MLP neurons of a small language model. Each row is named by its layer, matrix (up: input weights) and neuron, and shows model dimensions 192-383. Each number is 500 + 40 x the weight over its row's rms, rounded and kept within 0 to 999. Numbers have three digits each.
A block is one neuron, or neurons of one layer that tend to fire together. Before each block is what it responds to, as a language model described it from the Wikipedia text at the highest values.

Responds to: Main verb after auxiliary
L3.up866:494503543499505558550565468504472466517544446574490490530468474517545569489550541581537505498463508444495532456465547442538499505481524464466503524434495565479526536469547545477489535447456423465505517517558511507483534494462499469493532530494484544501461542491537485543521450502533496486528510513546473512461533499602473519494512487537429502510485503473535488539481447524543519452465499475491472464501521438455469504500461602540490476462496450471529492490477547557464520564625586461551507561475453486479489522509517460485556473543492535604526525534438494521559552528476436492
L3.up1461:468489481502501538522495482581524521495503515481421445550508432526561561488489544527585552458491541521527521488502507571450449527420495506461491434480476523424493434489470497516404510504488530526438496511473523472510586450439500521514530537442527583492448531517508399536453440472545448572526487501597441481459496499502436493521461516518489453525560609451494450528550451498546471554570448465523480509446516519488494535534532585518583452389495512546483522504468503522496501524497511467515466543482502537514482468471493520465537475515497538501509561473514462521536498464514519537

Responds to: Event predicate completion
L4.up57:574479557494439410537511462452492557475452538533512412539391493519412538457494440500532468540498440511513422537483438465519554533482480515486432489515474533480504495558521502486509439502448521462546457496498469449491516503548474489513477491491491587565404526475568474484529471490513550473535524570525468504505441463464519530551479452422536435501538476478451519480519466511554533535477563492502526509515497490508492496499544534555522473508581503489490542492471583461497530522451483492557493475491509522507492523480463546482469503510559476507441502515620511563500472471557439514
L4.up546:401474407531561532595508551533586461557587487555492480509517500470507560464538558550499555488472495467504536492502416524531469456525494458502433618470480488560465534512496464483472481501498507560526524491442528502550493497471492475494444500461520562533480535501541534551490531484502554520543506486464490509515536516503503534509471534485565517513488453449554459454494500530437538508488559529543498501582459434420444475483497450534528485533549513524463448468449487515471502523494509470497533521503471522478511438425506497493528553477544526491518497500491510473494538461492534577
L4.up549:454495571554529517549523554454513496438532566523466502530484534558538525521533487557509498512494482516489544513535503496488505519504503515474437514458522489552375485529534528550482483467428520581505470514502576443477471484568487556460507488434445488524485550515535518575541537513424526459502494521502477532452480466509526513459516480446459516497496516494453450478501537531517484546556519452481490478509429509470503479542501448527496573506491509468503492470471500472545508465512436486494537517529484427488480473431458492521526504523432553457510512549521538498425523511500374517
L4.up550:575482502541444447450515510462491462567527544524486402510498521497480477498428477484564564520495394537423512486513525591497487540486530535544515520559455495516467549577471539487519477473502526508501572595466528462452518450504480497553486491546518483471415498481519529565498568533480507446536523459467493545500472526453526504547456580548535471427563514546475529521552501477578463476571442531510483488471433503500554416537480468485552544484522490528482462434467467567448461557517561438518484410507517528487589451407522551460448512470529464487477445540480484514568494542453535537
L4.up1371:463494463574528439498511461494519455600535490524538498500473487524486535483546509513477465485438450503565440443483496559466498508553441474529528498536555477450471496545561472546473482473456550508506518479498484420447510557494530555462455513502508540626471611485598506550566564475539571480514480549547435503485510539478508511496511488428488484518537431439517422439487503465439482525518567510475511464519495484506402444448501544485526544571455458473494480472458543499423476455475489551528449579519492528521442452464520497506527492515516506459539536539545524562489466429574556529
L4.up1740:577496511487505535465497496541491493498486517549551502467585489569541561498521447536523501442390524552535510556537535578491480494572516529523449467526530505520463452498468500577521556510523534468532449526495494567556499499427575520531486488502431514517527564499505467558530452460508545511471538423576535537484434431514525508527513452498508484449410556508506456475527486580549468494503484500517497484505546487472468447536484572520485470519407495477460447513522521529500467521448512526558471566500481518477456540538487503477537465522488448492529485471562558533527589524497429518
L4.up1915:530506423492510540523446417589437499443464511538500488516440518507425506451468583529511499534468490540498560507553510503532454554469531439496525545536477518501413465543525544500404500454507440565486478443501495481575544477515517558561454503467498531521497522485420477496549459507525513565450517475516480461475522436489496438547464533526474503521476445530528500564546474503546547488449495477614506495541526588591511519562465527515583420462555510478484563512489457567481570523453504489558471500495484556526500478543562508546552479425511370556600457517511492540447563547565514438
L4.up2124:491495524458511523509463426500487504519456511477524395444610571504498518486491480522469508535467548494500500502525534470569507531528508561542519496452476549514487503534491556505495509489465470473473497535525528541446541466492512511479500575434464477494475485584483464512560542518428535500476511499539412562490481485527527496504478547453517506482565475525554502554504511515508508523490545499448430524452595498491479524499442467510505531558489515507526501480495472528506424500557512484505460469487504517478482455454534511503513492468523532484510513521563564505516471411541492478

Responds to: Named titles, awards, competitions
L3.up317:471446489507487556519516500513395584444493523526499417515430483536501502503488519518442431500508514448491441468509465453619460479511507411518470507441478526520435512495497498531481516513490500412449538488506480514459529569503422484511545532504513427506475495464480490470565463477479521500530481503493492460434486422455413486554510520534556574529509515497495549486457456463530521519506535485552512432592494427551453463585486497529548542512547565555500445603431437546503501465481435488551555512530584485506452559490438498545515481455489463479594465515497502441463467531522511442
L3.up1231:480586546508460513492507435502469531466479522518497448516507481514547483452436506589508445502497457461449484482482485441512560571512506469480482522452488531460492513503543465522500482512541474476549497507489541537464529537518528432472478496482528412484440521520476516475500469501473381547542518444436528469451544369459509538605567498520561535533547507453473502465525480420543492420497477486494495457508457446531433423533488467506468585483541483565484506601482499502466479430489471489491505527505604536480533574481449510524493479476437574578537440542529501446425513470483524410

Responds to: Phrasal verb completions
L2.up408:464494537496529485480429513468527501512501515502483443534480459481492558495531520446510524553465495482457545488524435437515474508446458511460483464470462511508526521491472531492526441451501532546552492514440467479481531505457458551507519567554487459445472510510465507495550461490527505484453542458471495411520520515429493449487512476496487547531460482484496459609544501459546466498477492433521562469581502513516514476528443560515472509481569435531477422460492446414441550489483512431558506523431446562474472482469510517469483474487491475514518564496512497452455475506472499421
L2.up577:495521467439436543561468486429554492513524560529514496609459543526556594460518582493535496476474482459482524409478513450552467481477510434441451489549534519514524484536503514519523491461490608537527430503508518473535436464473546544512461542523516511555471517505519548490518524450503534446488536474471522467489509537521541494388490491530501513505463544493490429454474430463482448488586442440551528444512479423450493480556490540509500521468519517553433473473455532412486510525454522417539462493486477557487493521504537458409589485519508516477488502505463485471444465462464472536
L2.up1205:546573487455529548440554468507437529520495482531475499428449524539512544507514446527522496555451485536486552512593537580474494554486485492505474525514516542463459453552528529540544471507511573476464507509531531523540509515497488539496511509481566509555452550515542499543547512418512537505493569523427442491529511454483526509472490469478508448470482509530494472492481502499530483551431491500499430540518516476459478455567469436548461492521473504546478474542497488472482454518479505545495476494497425539539523467513501524472551508495452456463556424533533523454487509514503485507
L2.up1992:507480475447498535521477421426496502495519475498485480501588547612517475415380479505431514514507405472467600485508497490474422570506448577479498558557520559503524507491512482492539483503511526572514515526505524522525532568480491483570562531532518433563495557417477474616558464462535460490433435592436575483408529496471472534445451484478508569531476531509547480492502525523510445517514449529492556528520450524557524536508414531513512519544564435521518483481487495541452454473456492464496475531479403547557501561499537505478530469451546505442503518464490395466531400542473518492

Responds to: Space before numbers
L4.up36:520477490456512507531577522489490559450541539474517548528563438528503524502485540533506520481541491555547445592444550513471565517524505503519436455455464553530492457506544459519499506488467467530485537551538545472608509492463541541569517526499496553458482545531490523490438502542421550535477486516395555494564549534514475438547510541592529555489537531480449458543587591560499458508488418506436470485520521485536549490486473456489493461483491489488447442540489566548510507509462555457459461577502518477516519484577467623535478523470518500486512518443559480513473533504549512519
L4.up758:501498571520471539555535503476522516510528490462516483511502503549525509542422527508519485485556525495494439502460423434519505539499551453548452437502484497470575457506541446521443454540519460471473488507550476434565507593464546529587571553543480533521523573492481480570434452422531532482449431505437526533464521568476474546490496482549533519482543531530454507547555480478549515533486455606495507498534480490492550513481419417420513484435477472505554543468512509557557498518384548557488442524534554497439487555537517545475482507499474490516490514552510507518516577479511455461
L4.up763:495493526533484502415594526435473492474501511527532484567525462475424484589508574476478536523500527546488462515466518539523493554522486553582483493489567579409465542505538512447504537521504500431498465551471497456542513498547513456500487449576543482495490502560490529477505494515475488451483466466506468495500474522490546470601596493511564486505554454416518494560553494566538499524513459507398474532457543493520487604482548505553457488487481446472462538568555493493521481482510495501513502502544554507524472453513465502514545468532476513459478512505545499520557479567529502589
L4.up1022:527548493522491460565483548477502471483428571569492511523504476472468575506461514480463505542453478460479492496503474520512478516466491508551582475470562494530517475457539514453551543461498483510515541472511511518512514495454466504526528476450562490595486531479451523519517510509463484521477482534474508438561558518484524516482459490501530587485433518521529439441464552547508501462510453424469416515596590465454530550483459453476472459517521481528543524497523533519503547496504519464478492506487452556482510442491576498518465415461521483463489526528518589506603638480490494467
L4.up1442:508517523484408485416521457444501525488551513519470533511443475467517469477524519533559475517446507516535485479474445493444412484572546483517482452469538565420509525538521570458490525515448514487480469549530490463516463495534457529491490482536525547510420562503479541465562559525473502517472512571459466509495485490549578452481503536569503547551545515519517492502506469481485559455533427541429546477545522490532494552514478441542491435488492408444505513511510516584560444466461551505550505544522580482535529513463483468512464533522512469440467488494486554551587563527574474514
L4.up2187:509535507537527512516500423524482522498464577505551486505419495482471500527419515553578489509492482424514440409467407400487504506484481517489490456460475486458552491468503391470522444463534548481452431509545482475579431561521416580453512482544488471559443578467545514582479519535503526498470498539502527514530592426506519499467492468516427534460554473554502475548513496463526552474552495482555479489496429549470577549472407547600536560486449497492503580502515469536520514527465553466506440509558500510494459511539513442501499480490513506601509511507522501540542476476455477450
L4.up2189:505472441459507394493509474535475467498536467508479484554508569557505480553465477505500492519450492418535490456446512510494465573511529428475459428494527478521547476508495507486463454475538526534476527511534484488557531561472477581446453447472457541561549528451495534535523491477499584534496515540443509562447557572529528490401516494517504482481495543474489520505559443525493540626580468537517502564555476504487573594482477472490533509492416484503492490453494463575457502492531492476490500525542547461500511505558470523400493537470515550474504558521484479467545513466516490506
L4.up2257:512465540435517509490530479478518447476467511492496501481439490519528504509485448502553515498500469519573487525496452458460456517537589550477445404544418507515536457531484445467481458476507472506472516523491490441495560539449499595596582461483508542541504538482428561475520482520461540506522503502555465565465567559498535541467543444494549565463527485535513522463552516563485544550488505490440438455513498468474639481516479494470466482513498484501525583500495492541507520535539571539528522540511525510597440454486491575548517480497515461433464483519514569464568563415446513552

Responds to: Phrase-closing words
L4.up120:514537541520498537501493432482538501475488497469495484536521479486501555456453548475553504481503517523497552458527499426498438508508475464515541525582458486497501492504524480513486422456502514536419523503534491529452541468485580489489535441376462519589523516436487453525436494441482486505503500492449468486470445408464458510544499507492530519509528482484487429418497488462561518533507482491513460386501457432416455482472540616518463471486562466473520409486510493565473445518522478499482445560500512495576515474538504497448472437483507463447563493423529491492448447478510491538
L4.up192:516559438450511453543524473572518464506492537399453557515519527546568517572566441547474537539488440519472548454495512508503508495549495527479531480484470452467500478548495500539513482484522497502534546494458503530547495480538523454484462508472461470516516512529455474503559598509511441506521491473419477505445449573516573550396524435435512440437454497502421409442471442474384415519569467476513499519493492532481523483552503555553508488558495545461461522481528527541460409486526542531488495474503526423492542521548491505476511451482486599477417531505575508507480492511453407480
L4.up606:484465537490475521494512475495488528475502490517422523483523535505510559474447486484506564543393439442455443453559467493502505516497525461550479511515463520447497507536483534528541491461426501474504512457529548515565534464516551477553497569453440506488470465471473570485491530539449542518477468558513521440500445547451477396519517463467502536495471489488456446526565450438493462579476532499514500465522528549489502502620535508535478476538513444488457443500499419470460519513530450495515547449481521519569552566590494424510614487523534520536493483540499472554435514516534575528
L4.up1287:481515538495540555568563497533490587589500520560426522533493488524482552579543482472493485542512573458494534453529563499491411543488543477524528473510542455519495527516501498546595436542441460490485489491480506479462493500562491607428550509495488547493475516487555399511557505526445457494532554503563451511485495579533441479516487476477502491470461565512551476526547506515500496550474504527454426461533517552447558503549492470571507539480436466523580476467492497456512536463499515498479473438531499525573488505471453477567558520493435571465493528496479526498478469514540480550
L4.up1547:490513460427484544515482510572528548540508482545545550487605548542570452485542526450515535497496516482468448469498469544572491521492474585456481503515580527544434450557443450534528506462495489531473549484505435457439560505514583522559484581517477515536546591514445496574516527498461427494487518514401551514489496460501474520518522521589520488509513464467496450524417486479544523479469493483498427520520463564493513463487545612512537474530549432501469471528375501518483513521535547545532526510528525533584479525535493536431524470364526556488538487554486411503440480543452471546
L4.up1646:520457499526540515473483496498484571492528503533541493575562549486502555467530467444532516589508472535466473462482534554503488506519566432460534492479503544420403493530487537553536531448555506577456526535519535428362479510491551426571505471458457464572547449479486469556499476528481527479526490531474585476492492471467425412488516538430535532496552434555614494464505486459570492510542466506444481429450495520521551488422463521505540508520546490427475443511550479576487517489485499483515486496489487553542508521588431511488469510489530540450523459490523465476516500512482495596
L4.up1839:425499521537591575505550495504531418528539533558533480516475494537517490464503508483539501521475534535549603509444524506478451536478529518470518509457507483513502446474465457481543468486412442493532522554494529478520440532502461465507479502467498532507549528381486470520595504600496516473501482514524461499518525487484467479496492587473572508550480498483503480468514511552465495527492511570445483488580463513440484440577440481596544488503477512528565440485552531477393489485477519458449495548543474549480490531501441550494555465470538590461545473423492456556479470531513502592
L4.up1874:507541557522569570465518476505490437461434536409521481506494504502529548502514491504504494484561416525465568449488469553506498463583558543458480512550505471534414471549554515542535540540520478483516482477417582555449536527464488512578487446439487511442503497525507450498494523502458463441417516522460587521474399484447479499564466471399543453520441498542475400507505518436595463442512500493467472429482465501521515486539515492508435524504509535523494422479439446470533481500454483500525479594425540494462481484572455497468485518466488477433470462444513521464500518500463422549

Responds to: Awards and ranking titles
L2.up1397:578467489478514489552480498447474507495458591491483461457498489484500506513520587496494501506517504519411504512487552498529484521496516511504379520572495444493590513470412511502462540507472511422475449499528443452540455521446504523494561540532519476432516520470508541405560465498425496516472541542443519520463546444457445504534451528510480547454480526461527506469460519490503469504495553459456470468463452505511499521488422520503498444480516489578548406519399541574518510518464547500488495516497535540493501472595539485538492502446490560460516473532479522531513459558621561442
L2.up1559:469477539512527534494557558483534591434524483528499521478485599501509503473522510490420459457493531440550562459522499504406553456454451501502496484453512481484412447508420423516513530481550503497508466508479476508549484529506545492496470489491515488525465509531433439425498443514480526503515499450460530499425582447518414498531560443535405497489525503563491528437499503451490459537520531449463525455534542478554512427461509489478493436439547434557517484564515501482521452442524476526541468473511605567522536498517581546455478507483485471452506504464481456466501457574500480512
L2.up1905:493540517507535568447548418443442529462450498613442489459589504469479472477503543520451500439482479495520510446496490504488501487470585458517495518469512541491505512477469492474526510544478493450526467442560470506502482538543401493546433424375560493475500468513512493458487430487492498563505485506426499520517514447442491513628488529492486555543502491510513542457506416395494522499509580501514523420516576501493465488502499503474501457504507495537509506541545461477463525434449487545508450499495544560452503476528532534470485505464466489554532487466543530537509488561403488476
L2.up2055:501446449482539523435580407584508527467609504474531478517472563568449495450529501465552493434561516483513559531491435456500506492411477475456495486453469436488567477477448523614496525520451512458514490476565488482533552536517484507520514427475552570538520479466516410531429586440458434614445522553489491517458516490497541466579498486505532552476488507467564452445541521454518473530432532522529457508583542478546525420533546449488480486543381431457503465529502506523516481454524541480473499486514455462425484547506482516475415483484453545466514499491518446468522553549458517609

Responds to: Table cell number slots
L2.up805:503588500481506514505475455509526500499465562480487484503497477459506564444538574517414515496548507495496476433567529485467424523501506528530518506505497445486508474474465546499419482502536472487525434475473521525455549460490518476566476483475520443459469532429597481528462438516580485582497460493511467496475540477551439496467542444443443471515503578509550455543500488506519509515506508509556495496472515464559494411505579522520539445482421530505548480470517453514576516474459560402390528583537438430455512527542498517499505550538531493513495497439520440564508540488542561603
L2.up1713:429442457525496473545488471489519496494450495520524498558462507475484522484487502505487444505505566462441506452469497504481481499396469429509507382525564479546482363573444551463529517512584473512475546498506494513458528589522521460542517570482558488499516490464520472537557406513468487500511513447473496518464470464487470569481555458498463516462551479532473494588445513583466511482476501407473463511420538473547516539541521509650560425476412531455505520454503496447475501506493514562480453419532457490559474462561535423483473467496488490461484547462511469494488490414509560507
L2.up2224:454452547596509458493488488473505505490463528455560472582551500426540486529495462518551465466455480445513511568498514454470510505512528480485477490538528549543558418437576476499477539480487487520509509514531470501497489597455495472563513522498492509493473532495586489521532551521506514449477433488498554486495470491491437440476472479474480495527462439475509494544441339500536438449450530544504476459504496434500559530519477488518486488520460473471538511500478568462438470554534498475537580496452505489527475490484479541511487476532498470491479488542575487455486529517509553518
L2.up2299:507527518458478455494497496470438560502529521496527475522489466489441493515426467518478513484492527464464427528444515457447405510485537495489563441541500499497534421552510499435539453539572545465546425528501487488482446513521522516472583547523559451475543452410506396425518500393511450514480510502489458525566509516503518469502483556570506515547481531566470468572453479508564419519535549495463430430440525568551491421479492505473537454420516483458525438498514413474555514453460459594426459509483534548506515444568588513441488404506481462497491509535451521530536535534560491537

Responds to: Number-prefix positions
L3.up697:493465457529460542412445511467440437483528559547497497606410545546515456497537448515543465524465495499516524455460469493458511518467481520500472519438438556459448501479554513422445472485462530457481506529482526457476433517503422508503497431459466554492434511509536502517568544514463446532464539538453519474499516535506547480467514488509499554473483567515460557460522430432462533495522494513467447512478441469486509500447476488502466475483550479483481536487524551535487464492502551474475470504572513579534536536418435476485480569539475547502521489489514562492478515544618472565
L3.up2226:498492497476548556521543474450501481493492543485529444480463527507544476507496510433568438486440470490514461452496427498527482486510465540421448497492440537480586489473483476411439526532527493465496489489534482442550439548481501557487522455474496509536517494539488498538567520508468444454466497485458514462513519557485577529500515457518478499452520452542461505573482461431503527514465466450513453482518473486519593505505455534531500465512541445556457556519535480547407491458540469495575479561517534531548487518445444449456483552494452514451510509526586547507485555574540481441

Responds to: Post-verb time/manner adverbials
L3.up738:489489552521532487410508547500469444432537503566483530529552459582516496518534461524566509541484496480543471506553477541532514547451514460484424482470466501540468511575526507511513481519509521514470459538487539493438453489496503561472488475529456488522460532525523578534510453480469499516495548456544403520553472499460512536461557505492483479456383524478463471517517475560476483501580524433481466510484492529516482519520432437580445528553433510459564536519495489483503512461459446482469494529554507432471470520499478512470551508511427527451453507534516501472476473534472408455
L3.up1072:475507537449458479464487536480499518541489534474470604518471479505553552576526463493459507476487491508530590453567511581492527540440482521546502464475464475443510441586461493542550556476560520539499434424568566507499494493501487566518476440421491477539393549456528551497516511488486496503520525510451468511519511551411478523486516546447504492492451582496420445583524503538498452536497499481509540487489487515462547509529473498495468513439513468496498438531515436460526488511434437449437538499469434501482430547492484481493452441500408515446550485537503485501380476518490502523

Responds to: Time-phrase head nouns
L2.up181:505473500487552574537515486466553495492522494498496478516552529507431538408507566469457557469504466501561497433466455497535431385510503501471468532448515479483505492480559494462538507514470462580543551476500500450438501527440557483443465518497500461507574490416496399561527506530477486474531568493451497417488494544496420446551425493498495488493440507425519460575466619438472498555483469520438490471493488540548494498522478601541489495482511431509498449518459436541457499472447487482455503439436484521440559445473547521487561489446491502412582565438517488520475464490549575518
L2.up1165:452429429449425512542526490472502545462496463470548578505490503479457487425503512465522495475431513462523524587469533489503454460576463564422491532487533554431499559481502528431524540478495502531536434495508473468483549521511561497511456594500449549523512585494504452469528531522407430488499451533517561518464508506535505570518409461470527429515501487451488430489442510518570511587483482487419402499512436514514476491439479550521518537493512481529457548500525438493516549505543492567562530478475544542437409507526491417491541428508435452546501470584501432507549440538523479543
L2.up1389:478481517478534568518524493488523561515493516532504503541609477558398486484496594498449490497524459480491402499456526591418478486533454504559499473499525513500463500538453537513541558519566476558426518519542569506501445495471531458490492487489549477451464472468546463482466492545493465461504518524491456483572463445497448530524517563505490486462587483478538526503479515523506495488577497529444438494513441497529590490511508522492549516440451480486468488515474427459477442515461541516476513467508526533497531554447558443435496502438508455472542480525529520520466506493451518501
L2.up1818:556461520460481444570476487523455517487491518509498499488570495536474495548478474502477510468458533519518524471538446474519482474485469506543494526393507550523505495519483501504554486442483471546558519547616533520463550481528495492509428443462553511507477492493511481484483535494441451538575493527585555442568532462472515545501483597516462430498587543468550423534473533501497536479520476420493421524499351482479446541506496487525527537497540545451517568460571520514509518492485505483467431509473542542438562619576532458379464448528513558550457558491531516568481523525522458510

Responds to: Awards and competition results
L4.up194:599527563556611486511558498501507528451519513530490598457575508482527467514492464481501475488526491551513489482437491500512464433495546509509492517494613520457453520495536512503496511516548470410514516507580553520543513480504392538495536505480488503501518466446473497529550476480535492488495495501428516501444512494429428498462501478496506474493551484514471576459504467491497454454441513520454515457510466495505451446499429476482469585564462539523518524529532412553474437460502548486543471471554547573492487523535489472524514459438511440522521535439518506485561521535461512528
L4.up415:429490536542442562473455452470522515480513485483494528446469488561589431486472504432428514448536468493556481451512491500452518509423567547443525486503474482563437481555475460516508545500561515515505482515503486468523534531572475550538566533512550528529489461514498542511508506571482508544495470489430415472468430514485488485479583450554467512461474477446518480529532520485574610570492481549497438429520509524502462504461480454522537471501529477498573422560584452488520466467571517529508557424497477612452467402472494520482517552524550504526419530450517567557428528565493497460
L4.up719:532506532571564522479549496493543545437495536497581578463489509546509529501534532467476527477437476525483445519497447447506525409436519473453452472511471497447524504496454517508477463454526487478547549445498493475455521527488502537560569525408516529512478478499494499456520535470510418489449514389514484529463436530491572511525504499486513543528542449558604504455549503557522451518498502491558432513487452462547515486551455500498486495506511454474517507595521438480528469499517488504486470400446525565496426477504452484539428516547510535559520536450506493461489559565491497497
L4.up817:570491488595489520420449485509480549548495471531511460510512572499534517563445503480544568516496553568500499526461532596459428511481519493548560460513498476456499477480474480521523517489485524536504417525514542584543550463447500468499433526503583517491467460505542458580553550513488430517416496484515413564523517484411567516506510501514568511577480512487527456519570502473524506533599532512483509499524532462504534460510524505548505472517499533507506515499477457512493446447539532519540470464599480470450458529481460482501519575467473536569478532531510475528472467470550520436
L4.up1246:454583523499531537456524518509532474505501511509465488542503451500477465484485526528497429493484482471481577453498543514548514477512484468499537588526546568459481526530515412553492533487563530505549472530539541568513521492490475522492500562502512486556513558507518424429465475482450460465550442466417496485436592451444509495549518544514407507418528440535501476469606485440515544496465512426454456537474462526513457475500497505506419515442533508531506534476582567460490481462530400536519490461473508533436509546519522494521500449497442514506531514555516533429475459537527461454
L4.up1297:449445495515480548500509522533531523502522489568522546452508508497495576508510468464471442494470479542496500473485507519536518465526497514552492461513486532444522572471565456519520537432516528553474440495554455535536527438499558508434546535512551479473501435481474546504567590518497563495479502484469573487540474443491445486512523462533432488479486448453454517527487479475523537515424452502522442519486481534588477485447515540503508502480519455473536479505543515492475480503542494444487493422473514543496486521504463493530492559499601548462482493503545542410459502525533594498
L4.up1439:529512510449525506525487482490444516503484466477448499519459500537447469490459505472494494477562550477483516478438499511549527521473538483541501509432415473516477529528507495441525487471490495418462421547552574569549548449523461498551459462469480471538511569548451537517580461470475458508492507469447517526549491519436475398519480548461502575454411575513488548556489481382540532489498517527442492489514550500467494426520484500551519502529464560523536471544517473524511436490526590531485490504532501519462470467428513491501543476465471469461581509506570515500489487504457478576
L4.up1952:460510521535519524480478477489523518461520495532505464501463502484478453464528527466509476501527502507464495500504484513544545567523546465483467512470468523508472522510499505487534516427514511491512475543540491490449462522521516537491554495469562450506534466493511522468530511496503475522492585475419499534431524447563495463534497512516472431544504320425467516471493449522470603516481512528497483501468507495546477471535517516477548436413544378480587497524525471485468504489493448612370457423528575497470600488498500577538524530523524570401532490557579394449515421549543471485